Weights of a small transformer language model: 5 heads of 64, no biases in attention or MLP.
MLP neurons of a small language model. Each row is named by its layer, matrix (gate and up: input weights) and neuron, and shows model dimensions 208-303. Each number is 128 + 24 x the weight over its row's rms, rounded and kept within 0 to 255. Numbers have three digits each. A neuron's up and down rows have the sign that makes its largest values positive.
After each neuron's rows, "fires on" lists the tokens most often at its 100 highest values on Wikipedia text that the model never trained on.

L6.gate20:135164153121155139138168147122137166121150122144189105091077152097105124131133100172139128150140126123151156136138085113131134104163150072126109101166097111127136075130118098115138149121176158104159119136120110084107139124144119143151122107140127132110116176146113156145122081123111112113
L6.up20:133097106149181105154098126162147156111121120139127090132132106114137128115138123157127110120092153145104102128138114160112132121144112100167105116147147117125101107090129128136141161164131154135109104183131139159155136111112078099142123145145140129145090113100116142148138118123140118140
fires on: ".", "\n", "ed", ","

L5.gate539:130169114146114141137150146114160139114146161124128122096116136137137126157097111140113152096112073133110127137149107098174114092114177129152120101139118138100126170159132140147134130123163130127132071089078131129097124112154145125108100085104100122168120150111135142102182129111127134110
L5.up539:147125142128115166123169116099117109115107151140094113086125120122116139137151134145094165164128124098132159148122118115132134107084112105124143167130160080126111142154124117094135144143186137160067150115123141109091109127170161124150146145112137134107141150066081128116143124064141118136
fires on: "a", "-", "i", " &", "or", "y"

L2.gate565:142089163146109135105118121120103148154088106102122115153121132143164134145165136123110133144150132119111148148126127141121136097139168103108147163127105141142146125105118132110131145131122147138128110138148114124096069147159126174105149131095115162078106134122147126122122133111125094105
L2.up565:119160160120113149140123166133083141095115139124131166121096140108074086140114132114108107120118149188091142085177126080145114121125148132104147105166121110118093154152169068127118080165087150129162112131104091141145103122128163105119139083088137093138164077087119137060176114103145089140
fires on: " Le", "e", "ine", "ark", "ig", "ers"

L5.gate38:128148180134098106108129093145103164154145142114113102140118090115126141165199111100117134105126112133121102102081117119114108153103145115099135121133126070104099093093118130115119158150141124187174143115175162120130128141149135181166146138164121153161131134106149178159118099135119148148
L5.up38:106121141153136085085128138120158149122169143118151138115162130107141129160151094128186124130138118119128178109105144127122110119101173140125126105134095103163156150109111137097095170148153124068163092140147151121099101127143122163157107107166100155146148125133114114089128096154120133114
fires on: " of", "ust", "ing", " |", "7", "ed"

L5.gate565:184135133133084139180133130131120079178076127096098135155138105109113131134148175166129159135120118137084126114150116106109148092126152119142139087133138138140093140143137082144115138089127116147111118122168103150148104113093103128125153122134162137148147093093161108113126130134114153146
L5.up565:154132125165163158139105153128140114151149152121101115135129123151131149155105118159105120123124130162104122155161140136124182099100089076139104122146144149102115170131113112152110093112131096099139120120104116119116100141129095100149163133115099140140112154146143130118128116148090112079
fires on: "a", "o", " of", "i", "ol", "ara"

L7.gate218:148108119116168146118117105103178081155174136129137179093158109144084117175143121127140122113143166137136106149126171123135139120130121126121097137147132187110154128109103150087112131116079150150103120148158160174121134116121116103125148150144131182137124153136121124111130130085144122109
L7.up218:126133102130172113135078134120123099115145125125153111139136158103070114170143148161110124125107125117141086134130139137147101142122135117139128125071080112113101125110107169112148096129120144147165134143106178137102143155108132091138156159118161167173105099087109133103125119126166125128
fires on: " John", "-", "en", "ed", " to", " |"

L8.gate290:128170130104170114104151126109125137156126125116148103124120110103141123159137141084178117124111129124093121135149121114097139134141115126099142086194151145097087140149103100140143099153092168125092112107098118096143110130138132137155109138151138110156102127119146136160138114119147134138
L8.up290:144117092107109098122076147149143112148112127125145124132120118144118128100143137134152130099129164091141119140125142111152157156135149112153113162137114123145131117147130121178131134111129139101132083123139140113103091124138121145173146094124107090146085105098138155124096142151131128139
fires on: " re", "-", " Re", " com"

L6.gate375:131145098133151140167130141131150164116099131110163102138097144153151084149091109124136127118097128160142144151091124133105134108083120120141133117134134162141065138085114102138108103120145108081072097129131097153140102158116128139142137152097149131163118066098079135125116135153108151134
L6.up375:144149073144144139127128109102103129132125125121146120138124094150111123156103137124126145144117158134146151149123147137119116173102118140153091127129132097145114118088087092151093147106120128154098111104150143180117112140127134099103138103131103144143154159127127157125093173125126115110
fires on: "pl", "id", "ir", "or", "as", "est"

L5.gate386:140116117133101141132168131102174087085150090126096112099131122158132146149130119122119088102097157164147123126164141113164125077103129122119111099122099143141132124132111126141076146131094092112097125119091104148114147109110117115099121133138155122145109123151113106101113099133107083087
L5.up386:135133151099116143104113124128138175130136163145142160152148117109128089145158137147127168154093133167178099129136114161140113126131158102130119166100089135150121098137137090132146104141137136128134135118148167113144093143133146152092168181131146118101138120066089160134082145121097083133
fires on: "ed", " to", "v", ":"

L8.gate377:158133091151133115112146110145146141110121114132126149129121077098144137147091152142179147074140121107112139098108127107141129100081125123143094096138113138167087136100117096115148113114128131138075082153161110147108138185108092113147131121080101099125134117141113109100128132121135117093
L8.up377:142144164108120125127174140115117105099144112142079110141102066149127152085109152086172114120139086072161193142112158073116122117156110142084147182112119098145098124148138099172144168122119148113131119124141153142096124156153112109141158102112124142119095139099077117126060108132137133093
fires on: "a", " inv", "or"

L7.gate270:116118181128120120145064131122120138119127113095144113128109132114157147126130094111096110124181145147155162099132138132192122107135114111072134125144138161120153089150101135140128099104100089137116135126130089093162141102095112150092116120155145127097099110110122167123148120136154138129
L7.up270:167117136145159108120103121127124118138167119140150151137145121136066165141110127150149125143118163106098156168116159111121092088122137126114109114090094168145132119136116213143136154063108107140131144116109147136092161131096076103098160108144144125148152102159104109136121055171123096136
fires on: " the", " a", " of"

L7.gate568:090083126146126130149124116117128095078123161146148107121131131093103089158124146131123162070158100110086187102147117103149140097102123156144123154139106102161156098145095126090124113138131107129082134122155138118100164124130150160095104089132156127136138136167129106159143110090150124149
L7.up568:098117183128169182087110160192119132133116145141142100104130110113147136115129094150135140153149111077116189118145149157124169079132110121139118157059142130132120123152111113144162126114144120113076133117101126117114120111150117084144149123101140140103150136158130094142121089116104156141
fires on: " l", " L", "l"

L6.gate142:132123098164133103079126097099102163070136136119166123125111155084147119109118137126150147150109145110126184120136129131132104111135087144140102180152156165163102107132099125111105139144128103135102106126120100130102110096102114103092140124151132108147135161093109115155124096138097142171
L6.up142:085069115119094119134171135094117109119117163110140129098113125107104140117109082104121112119135143136112095113124138145151104104145065161146110102091118143113135120101157179102129093118090104178165174151117035155088106149110150129113113110147096111114109149125113116144138150139175118163
fires on: "t", "el", "ur", "ad", "mer", "emb"

L6.gate283:117130130118132105128131146151130103109101147161159122132094111134099129125136124137145173155148082092108123133122091102110122134114108096116108123176091151159129099063131112107137120128134154162194152111121143145126130119176125123124181126172123189133118118132146165118159106202122090167
L6.up283:142098188143144121132098163171115186130119149155124144147158129109102127140166157108128117112137166130109157155127153104103130123097122087119111142104116094164159175117085102137135113109098130112087203105178149139117118114151083128131122111102136152127103136125150112136145140134112105127
fires on: "ed", "ing", "s", "es", "rew"

L2.gate452:134122131145161154166119117136120162078125106107130116107118108111076150138165147142148121132149166140140194133133174136161151119128129151086101116130123144133137129115124123102100106105173135112123094098094131127148100136169132110187160165135129108075110104104116084137149135103136175135
L2.up452:145166138143180170153117083138138141103119131124162135107130093092111154174134149127102147134103137129141156144176148164153075126113099152177096111092122128112136189116154150116110136140125181119152111152142147135122148169124104082132128124148133165118103176116124109108146150152122164101
fires on: " ac", "ay", "c", "s", " Ac", "y"

L2.gate160:133090119112159149079116117140154104158122088154108173109119119144130134135118155110115128173078118085154135115126129164085138169108087108123093074113100119120142085113142142127176143165142135102159176122117069090118112114090148145134144093134128123140099105112149098179127135118153132124
L2.up160:181113126122163116101140121104139107157163114155127134083095100111146135117142158150140153163108121158076122129088121164132121143111128112117117113138178140114128130116083142122129131154182114140103120132122067067124147117144168151160121090146163125131110130127131140150094144170132122151
fires on: "ock", "igh", "ou", "augh", "x"

L2.gate221:088097112113129120107129123149188124129107144148121107163130138127090103149149095108159140140097137095137137085162112155126092128137143150169103128105108122103143135154138149139102099163103128166129114122126128170123122125148161087131148118154160108105159105124150106136150137106136124149
L2.up221:113116146123125153138142128154115131109151174152123130095091107106110103083147148111168127141106157159104152151160158154087143090121114126145113145101155144141054132116143114140156125147163120133129130136086131140067135093133134086099136122092097146112169103119164169122098093130125140124
fires on: "al", "l", "ad", "per", "ish"

L5.gate100:139143101125119091115147095097143080105116141098155139125161122149127104134145123121134142115123089165151158122116107149105149099133141130116132126088103074159072110097076097081114142121162088150125136119131085162130143167156087131117171111146091139119151100120155069159139138144137148135
L5.up100:159138143101121101081122112120145139132088120114165137174130089075131154160136095126116132111161166126109126108156093111187159128134108115136157168127113111110132141145114110147161122162151136161135131172136116148148124071153093142140131147144109128143134150123092114125166101096134134157
fires on: "g", " of", "s", "d", "a"

L2.gate36:152086140147099142113120133167167125116104135085101119120119120139103099114132130107146123155131121105154113108093190110133086173086140114146120150126095172121110138130165154105135137104126120161115122124118137163130122142125130127119150110129141107121088140123090099111113128115141122173
L2.up36:119117126159080114101183140157099132093149158122138110126197135157156114147160109133141129123124092124121140132114199135109126133149112165151166139112139159169130139116155115154152102131068127147146103136144122135122109090153119150167110115156148140151093117159077135164127119118128155157
fires on: " Pr", " pr"

L8.gate486:125131123124134109120162118104117122079110127101130127111107159122136117133103134116131108117123119178101135196167181153132163114147112149150120153134186186090128143165139080063103133155181092147148144215133161155147105156110141158141116153110098048122157132090106116123146153109136070132
L8.up486:106104087125142136148132160167119113160121120130124146131138149111103134124120127140132110119100102125101136175119131174107076092149146091124105154180176174142119151177110113164128132136174140166117137114136142136136089090171135097112137095122113137143134130122165132119152134105119097142
fires on: " spec", "ec", "in", " med", "or", "pl"

L2.gate7:066098164103124147158091117114124143120121145119105176096115101131173142123078146119129157156128159154137142140121118122169136168182108147128165133145130131120106107145133103108136106135085108093135072099146115118099132108112090122108117106135135140077137089132135118145161131130111125117
L2.up7:104083117150084136133149117132136097111083163136089151114125125145168114067125133121132121083124135148120123096095123108109122133177101124144120106142180115153148132093139112084120108152135110118134112090109123126122143125125103114143100111131165120138089132099144159138152162167127107118
fires on: " Act", "ouncil", "ission", "attle", "iety", "ent"

L8.gate537:157133093139154085098133105134122090157137101117093086146197112132069130131138169129159165123112095148137086142087133113109176120144109114086104103128109130119086123151104123155113131142127135171109155119097117126119129159109152134138173170153096094168094101153119125099148147123138111124
L8.up537:120125164128123117120154133170144109112170164141098114106221142122131117112084138080124093134142160127101148195118133126106170099130105085124119156094131152163115117102161135133126066129149143104142105141096135100114132133079126161172139155120131121162111126153131152109108139123129122088
fires on: "o", "a", "ia", "io"

L8.gate386:124067133137150173132112124169132140120147153165123132157197133123186132133139086136132124119165152118181101146132097138138102134135138159138156111136135145100112125122119165109130129103112106116094081099136134159131149150160093099135126168090126163088128203157116092148134146101126119164
L8.up386:159081129135173133142112107090118121172106105116105149120108132140131114125106143147152140167128116087128120146095099098126174166143134158121123138120148113148144155117089146074142100084121106144123177144131142122115114139101128137160144139116127131124131176134148121144172113149145149125
fires on: "f", " the", " A", "l", "s"

L6.gate150:169144156161111164121093093128178132118123137104112114151130089154137119145137132116117174101139101117139148129157117141158144131079113129143148155107120161123114123133077141115128106109107148105179121131125139155135147150124154164145110103123104158119122152187132161115120146102120139130
L6.up150:163126187138071112159143171162127153123126076126142126124136111129167139150147113061128144143128143148116154091147149165150102123101107151122103103124158163086087139143143091101122130171167147127157130158151158125097111101140087129149126095100123121121133131106104142150144112114100091169
fires on: "c", " as", " inc", "fer", " app"

L7.gate139:140142144104123146136123104144121161118120135100138106168091085173150115122141162118185138090109118117114158149130116117160135126136130142110155158110091122130137166132105141113140105155120111134104122139118152116116158115073118145146112123124150111124177154125167066159088114159129179123
L7.up139:133091173123147133122144101140135136155113155116151139145124102112171116142151152096197119132126124114104083140127109110107124089140141130141131109080109125111137121144129115153150130132147104123141088141110098146134126150126117130112162142124112083142142127133125088110048094134138145144
fires on: " n", " N", "l", "re", "e", " le"

L5.gate599:144141082140139124106136105171074142134139132133131144081129162129153082140149124151139154095094121073122142116095172132123114158076157095127113157095124145081128146111147159142131099098163104135132128158149117100144117084148132124093138158136127117145129146086182109112137158109095161160
L5.up599:152114073161189119108117146116096132126132160133133165188198136142130108131172122089134127130135084087120105116125157120153120109127120153139106128133123106109151107138122139093120098127136122159122094137187118139106152128123095156125148107156158106122145105087120119138139152112151148107
fires on: "un", "ad", "ut", "ur", "us", "av"

L5.gate581:098174103113138179110164147105121142140082156108152113127132155115102157120101137106144106119141128130110114130135142101105132156117133088125149159133113084148130131151088129127132102084099130094157138097141137112151116163096120163110077136141148176157137112136136105104133187149120111108
L5.up581:162155126131125133138155155131136113077146142137135131167159092146122112109106119120147118132122151112106110112094175128109122126138107118182164122123127156089133101104144139171137094118111134134174151156132156095138154132172190140150176086125135089105105146117137093118140115097095126111
fires on: "e", "te", "'", "ge", "ar"

L5.gate511:173117150137124146129121154135129129173141117131142157123143127149156111109125156156145125107131119140127114121106162178122132118132141163141149149091125094115139123169138111100157122146113105083144115113076094136161129130149169142111119151122074140117143098119119145099107120099150107122
L5.up511:110136117136083147188153131151125131123110111089177111122127122153105156121123134116093124134121136153144109097128070145106129122147130113141152153140100102135129125159145114101146134117147102101107167111113117141146123101151141134140116128143113102124133108091119181108148152156113092152
fires on: "ort", "ec", "4", "ac", "ater", "igh"

L6.gate602:095114089111131137120115147141126142107097163123144102129117160109132175154143125150163164119124151138153151147118127123137134135149164116158133115131115077119068133114130116098100136081117178126143128095087141089160114158107156132138113112157168170148112168142130122101143166153106083168
L6.up602:125121116119112180155138112110131126123109095096102141134103132119065116123116081154137131133140124111153115170141118151106111106140086143152138088081139116202142138113142181066082073109096090138131122139104157131143107153132137117181161124147151149060119122109170098136141128122133106147
fires on: "s", "ic", "ent", "l", "e"

L8.gate43:137127153142116056138133130105122135112119135129134096084140104104109135137179123118145078102116109170097114137123144148110113096137132136164135141123110110126105157112155116123127122076114120103130149118122155162147122071139108102122100087095108104094098153143121138080119147136170110172
L8.up43:118139121164100134080148122116102113133079112149135111107140115138178159170135122123130124107153115129137067152086122117128147177131130143087147122171141148162121156163141162150123161112107137119144156135104143126143117115147107140114116133107124098151115161138122151133139104107161096150
fires on: " inter", " w", " con", "ter", "pl", " a"

L5.gate416:134154153115091135127152153120101189138144108145114155158136111135156123143157134140163138117118177166114128127168131130132105118163133150076131162094149109125166142096115124144173071122135147155152120122153111109149138172134138127184109126098113158142120147145134157107098157122195118117
L5.up416:168060154140132117128165133107091134112168095149152107133167146101107113103109123122123174124157145151133155134149132184137115130155113171119103112086104105156152147144112118154153148097160138154123166078136112107139130130129154088149102128105104139155132138153126108124161117183095160130
fires on: "ed", "duct", "ated", "us", "urn"

L2.gate9:134126154153100070124111119154141101112141107120097113115122161084100137141129130144119091117153151109147128190147081100166134153080143124129128132148056161166115111113091136139117121108141095160115155095145133161138135125124088137115178151121117099161103137112145146128120130072110184111
L2.up9:155159107124131118125148095116136129141170112156104088164125143108150152119173121145158112100147167150137078141144115110190110100088137151131170103160150171134164130120128139164149172125122094169121071161100171120148102102104086102139147161191117173157105136106111123107131083108085108113
fires on: "v", "d", "un", "her", "al"

L7.gate616:085120087159107124080123119162156119101143175079174109137099151107113173116159093161113162099108119117106133117147094151124109102125139098119103133123099100148138079136121128158155110126157127115148103110134124170127118131152143145143170113130172143143119132107124107105116148126163198135
L7.up616:151084136119102122093120097137125098155169098125094126070130106110120106081168124095144138159137137130158104107116122092108117121148097120118115101122094109122145104106110085147129119160125124144157143140166151136153144087190115107188146104141172154140089156109146076144119145119155124161
fires on: " his", "==", "ad", "ary", "'s"

L8.gate636:105125138143152131112092113132160179118130127104134132101131146119154142105110102091152134101115113116125152069128125130120128109069158065126085136149103158126117129132147081160075130131177078103105141098132125159111168144146080198111116141111148164105103099098095114114091085096122105146
L8.up636:133127112109156112118115135139110170139131124124171144125120124165131146163123107120111133122151152146073114142156130109105129109130087143115127130164106153086119130130128127110135104167130132126131112106142131131092125134120118093103115117158173133154104125157149147123140150097141077110
fires on: " with", " only", " in", "ured", "ast"

L5.gate475:143083135136140147148099137124151101148113153099179127117139077122077168130159134111153140135129137135135113084134176133130157117100159090110117126084124130151128147119128152109136126114122189129129160140102128125130105105117122135096117134151133188153112123114172106121103112122126116098
L5.up475:133133128129095159146100157156134098164126139119114189183109112131134111143154144124142138147125134159149109135126112134137130128146166114154107099102108092139164127114173154140157093135137133119130114100116155140177148185151113133103122059127166138125114140094104111098146159127130085083
fires on: "iv", "ut", "ific", "g", "s"

L5.gate601:150138136093153116101166101118137116085120105142091093170149168110139148199115107171126119113125130174175139100096142091123166144140145172130157125125090130147121108155120173155121113112112128119127115122140136133130117121147113132175133148122099126102127095105163165143123153112160096162
L5.up601:121117160125082144135161151119113121105156137090162119129133145125124117188107134111092126126139142127153113149136097160112131179130116141091124151151114170158161138142103122112102173138072146136109175113110123099107159099102091066193176139119108159148112098121149133109173152127156156138
fires on: "ist", "end", "all", "et", "ate"

L2.gate507:121137115139123115133129132103145064145105093140148120118119130164126084107158198122132125141166158086134108124147103147082105138109167101119115120102132111101084136114177103084123162142121173143158172098129144113117111144130117136124100135124122123113114113157146147133109153124136149134
L2.up507:149111160174135129186118140174115153133158143122149085135115140155165086108123127100106130132133182150102163095163105166152134123152119157145122116092114131128098143131118167114110139072090179135140113187140092092090071137107157109121168152111152126114131148134139098117112152128166125153
fires on: "o", "ly", "ed", "l", "k", "ret"

L6.gate96:129103142124094131160062140122139122089121149132093131139136161113138142090113118068181121136149154136126128129102162124115132148112160160053144090119155135137091109101111155109175084101154142121091094133119119129147130115095114140075131134169140144166131110131159114090121142098174154111
L6.up96:147142111137094157099057153159152157118108131136138140123148113190151145151131143147136110117128121104144096123138132141131093130101176163094100130128114130135150117129115145106130135117154112084159124122135161114146110122113091144063123102175096123117130154112125138100161156143118136121
fires on: "g", "as", "p", "ax", "s", "iv"

L5.gate56:140156106123115147147116084172159129117088130093113135154135084155082146162095171093153133148153138130140118104133141160180139109131144129139114100133140137128119144160096112153121077146140150113148117102137133174121118123103116180151131146121107152109110152151109142130116114102136110110
L5.up56:136191102130129135110135132135091135117137135153144122138109108118112124101138082120132125151128124154117166133159148142145078097139122146116102108127142132131149117141107147100120151138159114138132136101104094112117139116123139088142144106105125106092101165144067109133122133150133119104
fires on: "ic", "y", "anc", "c", "er", "up"

L8.gate174:114142150155106084159106121124152110122140125152138100095146118130098115091109109131117142107107120114131135168154157124111156118122120105102175110166138110161135145131134119098114092106137098121098151131093102085113158098075154129115100133110151103173179146154096156119136131115133068127
L8.up174:114118143121152121092158140109111157114150116118114127132137087094141127129122126104124126136097095130176126107123059131149157146137167143166117143136158145129118125152123113128089159091114127139088086119109123124116135155169137128110158097146114084144148124125124118134099120140149118118
fires on: " n", " f", " for", "ab", " to", "ra"

L7.gate248:135191121142117113132176084105120117164120121099154140139135092125134094075114133120156122155084131147105152092113129149114117165142165146127077118146151093142086155077155127145160105121141136095130108123143111116141114143084119129148155099102134133093110127155099097128120098101117128127
L7.up248:131116100131133146113132134139134158174121100156123135128098099122134147113123123130083163073126132119133111152139192145090090196128144104167105141175112102150131152172130131076111090172149172151129152159143148139122123104122116156163141127116147155146135144122129106103130128123147093118
fires on: "ed", " to", "ward"

L7.gate304:137096134131137110164125131128134118127153132114136120073101134145118169111164121087102128161115140098165141135117101104130113113116097129121161156125101141141185166113113102084115149145152091119152123144147137177144141171111142147096142063094108141121143111134174106125125156121114159108
L7.up304:140148123118115116108122151111105126110165112068135173150149118167129106130158138157121146140124122089104137118117124114140143167116126161130194134126104103117113164141124113088166145105124081074107159070151133142139115154137179065168119103111100175133104116112129121130148135127150128123
fires on: "our", "qu", " l", "4", "r", "u"

L8.gate533:164129101136149131122121148134115161131121086140114117133156164085104137095139123119109148155130130110154115134169115073104157112118129164138091110065123127127118144156100113089126155147141135134092124145141082129129148162157114104128089128100137108110144158123133096118128125117092143142
L8.up533:135120103147154125086140115098119087130172137163128154133150118153133133106109109116164143141150102100115170095104105098089115106125146129135120065141112120141133122137169120170117143095133109166107167100115134121077160127111143135111122141082148142149158151102090132111144115062143132123
fires on: ",", " that", "."

L2.gate522:139120157153131120122103108133133112145063142125102112141109107131112097111133108168204129109113137146162133149098112170118175082122140080210151146099112132142144124122121084095128126109113094147155083071112119153149107129121130118076128129090100113111157112111113131131128123115151163165
L2.up522:159117111127149151130155166141118142123126109131159142134116124149098135128111130152157122083117125141150101109149091107126140110110145120131151126115128138145151119176127081110130128149142111122141115092089105117102150156100129148140113142117138120131099157147082084117124095134180143131
fires on: "j", "th", "or", "el", "g"

L2.gate435:141130126124139136136159133102164113130161135099115135139138126140095154096103138163142134080119103081165155132163111141151150135111115131109157146096157072112119172148131133169158125138125116107118148137110124155071126077119127147087143101132104129112133110077105103108118145106102135166
L2.up435:099125153147122104095150148120093098144204160107087110119105151095096121148089132158134148134103097123088165136148123155109145136134094120138149131076105136121116154103133127134151119103098101141105148162098098127113078167106141149113135137155138094156106195143169145105149102139152136122
fires on: " At", "t", "let", "son", "A", "ad"

L7.gate201:152142109077132101104108165118125124124120113140139126153176149125121109122150120135155163161160131104110153096135091138162131111130103155102142119141126101083163133109134065110116126105158133152138096155117139129114203133075138089138098127130089099153148150184101127120134122128139117155
L7.up201:145141145116114127134144093126079127127100151132106146152143130105125149090156170123128136117159138092140136112110148090134134119111132105126110149121099082145156191147142161166145114120145117148086094149142099157116169107139164091155081138107107136124137164141105135128154116111154138130
fires on: ",", "hip", " in", " the", " of", "1"

L2.gate110:132105119072108098165137140120094111144203090110101156136152135127150103120161122121107105122134175109122154152165138140128129125133156139129143175121193145132102140096150104110095103129140141108111094110143114114110117133125118138163127100117121160097151123152132145127120119131133144139
L2.up110:130081109130147127116105132125176148125118153128139152117088116150112125116177099167147093131138153078135111161118146161102097115135171094112122187131122099145130127134144092126108107112116130104112145082102111152128093127157110151153115142117113093155187109128118159109130098095142158122
fires on: "al", "und", "en", "ol", " Mal", "0"

L5.gate69:103156152130094163088153131117106110126141105110131139176140139163138187114124108110156101094111171144105101140069151171129118136161155120103102087104131081165112119115048149122163130181100121142142089135107134102133117148109163130143143156134144111093134114145095109115103103116116063107
L5.up69:144118116077144136155208119146119114158161124114091099148107100117164109163143170146141148134175133109130151135114162157100146108159149113116094108137142118105132106154113097114153095168104169094131169148159164120142098094132171125128129098106153141120076139166147139118156165072150125128
fires on: " /", "ed", "ate", " S", " N"

L6.gate627:115120125118139133144112142119148118083146090133182162099132127135141109087085115161123138113125110113171137104141115095130135105154167110100115160136113137149115099125094148146142089134142117135142088096153084097120152145099153141133141122132151122110160096149095160103134170134086109168
L6.up627:095091132173138162121157110149132087118127130114130108116135083131157128135193120115113134126138110124155117104181124156169164140135200167139121125124128099158108138114096125114139125151115136094137127158152115110101152122173195084127146176123163101125150120150128137100153084143079160163
fires on: " to", " |", " for", " between", " against", "ed"

L2.gate90:129133142127133127149112159118169096130120131121101139120134131131102107087131118174143098095202120104136174112152111111126107154117130137166129119141099145080148137117131135082076125141149121142132114162131150114139128113146141121131172086107110149124136129089127141120146107140106151128
L2.up90:168097144122155118129092134092133139093123145120107110123102142120152128103114138117149126128126131081149172147140122110134144104124135141166137098101150130189136110129077175110134112147099104173163105149104150147139119147071116125169100136116138142141160098107106131126128124162112107101
fires on: "v", "ch", "ug", "d", "ish", "ip"

L7.gate183:119160153118109120106160097125164103106201121133119123084087128120078149160088112139128147117107132151173155142095109138149169122127124069165103118167118115115113157124135110140121111142074134137135085122127154152088118125132150202116107128138132149104121107108161130117106112070097127145
L7.up183:144130113141176158126100144114084133121135143131152068101109147122153151135139051111110098140134139127102118177096152176132153115199155132132128120100086156132130137144108120127148107131142143145147138192127135150144101110148137104121116129139095142154159149129122136120152112130127171152
fires on: "\n", ".", "iv", "it", "u"

L7.gate293:082088147126112118128150163141139111095110085124173133115110143108123139141147111117120121116160149146184145165133076155120141114152111116081133141140083138130122141119126154105120097143138107195153114119111137103136143133099101182136112144089142150094137138141148090103107153108111123126
L7.up293:160130147165118122131132139094142134150144142136116138134109096137126151092114100073161097151084133156104135127160118166116133095133114084109118105141077149185167104146135123121106162103122134131111179125140134146101161149160138123136139134146132119122156105140130122107158122135161138113
fires on: " of", " to", "oll", " than", "}"

L8.gate25:170120116103169150139112140106157136158117112093083119120154140137134130132151113101100116114146101156149117133142103094170089143130139132114144165127147114133096136110095118116138123116140124148102126119137147105098164128124145134089088150158178128113134161150135149091114129102130136137
L8.up25:120119114125133106148118073078145155138114159116108104142129097115135120081114104131150102106102132138130124151118099128123128096117145157131126150119121150091125144136114112178150135141134136136180125135137096149109134128107147155097145161144171154123122130130173148093134150168159107146
fires on: "/", ":", " in", "=", "-", ";"

L2.gate177:162168125139133104125137162127096124131115099133132112100126155116122112144128120132115117132169122149063176093129090111114169120109080112084165116132192142115172126134170102126148117155093119084112117112136123102119115191139139143115115124113139139100157112134145137115129101137097192153
L2.up177:079137129147127139119133123121165121142145113126137149135153077141133122180137145089056185156129121096124076086087099150134111142130111151124158164102084134114149146076116168178102146124138080106125103134163167135126051116084081145137061109157135139140110141145139128126118107134093103115
fires on: " also", "ow", "ure"

L8.gate534:140132136169142169126128125129141117102114134141139109129076132174134154114129155092120171141188157132124110165109153105143143087113119146160107107121147117138104127145132092170139110138117095125114123154144100123120179114124170131101145093157177142140121085126106137100116095120158098111
L8.up534:111155102156125121175129129125145146130097174112114110139155184085142130108114132160118109158114127106147115143087108173075136141156109092129117112106172136119134112119095075086136135122120123107174080133125118110108131136082124173100120137116162134113154135086149127086079147178129153145
fires on: " be", "-", "of", " in", " s", "ed"

L2.gate559:148118199136138162091118173147110127146101101086133092134146132153136081100138128145100158095124139128077143109143114128110159117085141147126118164077087175097129138170130141113101158131136142115165124120139130167122106091108151151155082139130104116143148129198101107120151140151109125128
L2.up559:167120141139139081124081156187115138138157116153120138110123127105123114111129137116132144156130100165132135135189123146144121124135142113157114124077095165156119134161126135125125131093097162146136156097126150193093127147154089113085145128123088130141162118139118071095117102116092116112
fires on: "ite", "ell", "o", "ld", "ack", "l"

L5.gate389:150117093132152138141092090089125074097140140088173151163150183113141083097097105129153099156128147108138145150131061095088121152133146113120112155104118112135129160170162140139110123123148115147130121102127098110108139106111171128116170077095130069102175183104163163151135126102151148126
L5.up389:123169112136130106146163143120134163135104092076164144137078182075124128117117125169147136122122132157107138136151128110153143149147137135150144135148139121135121163126107125133160104116142110153121127113118067164071104115126125127101076135144137110132119107089120131121170113119141132111
fires on: "an", "in", "ad", "am", "d", "s"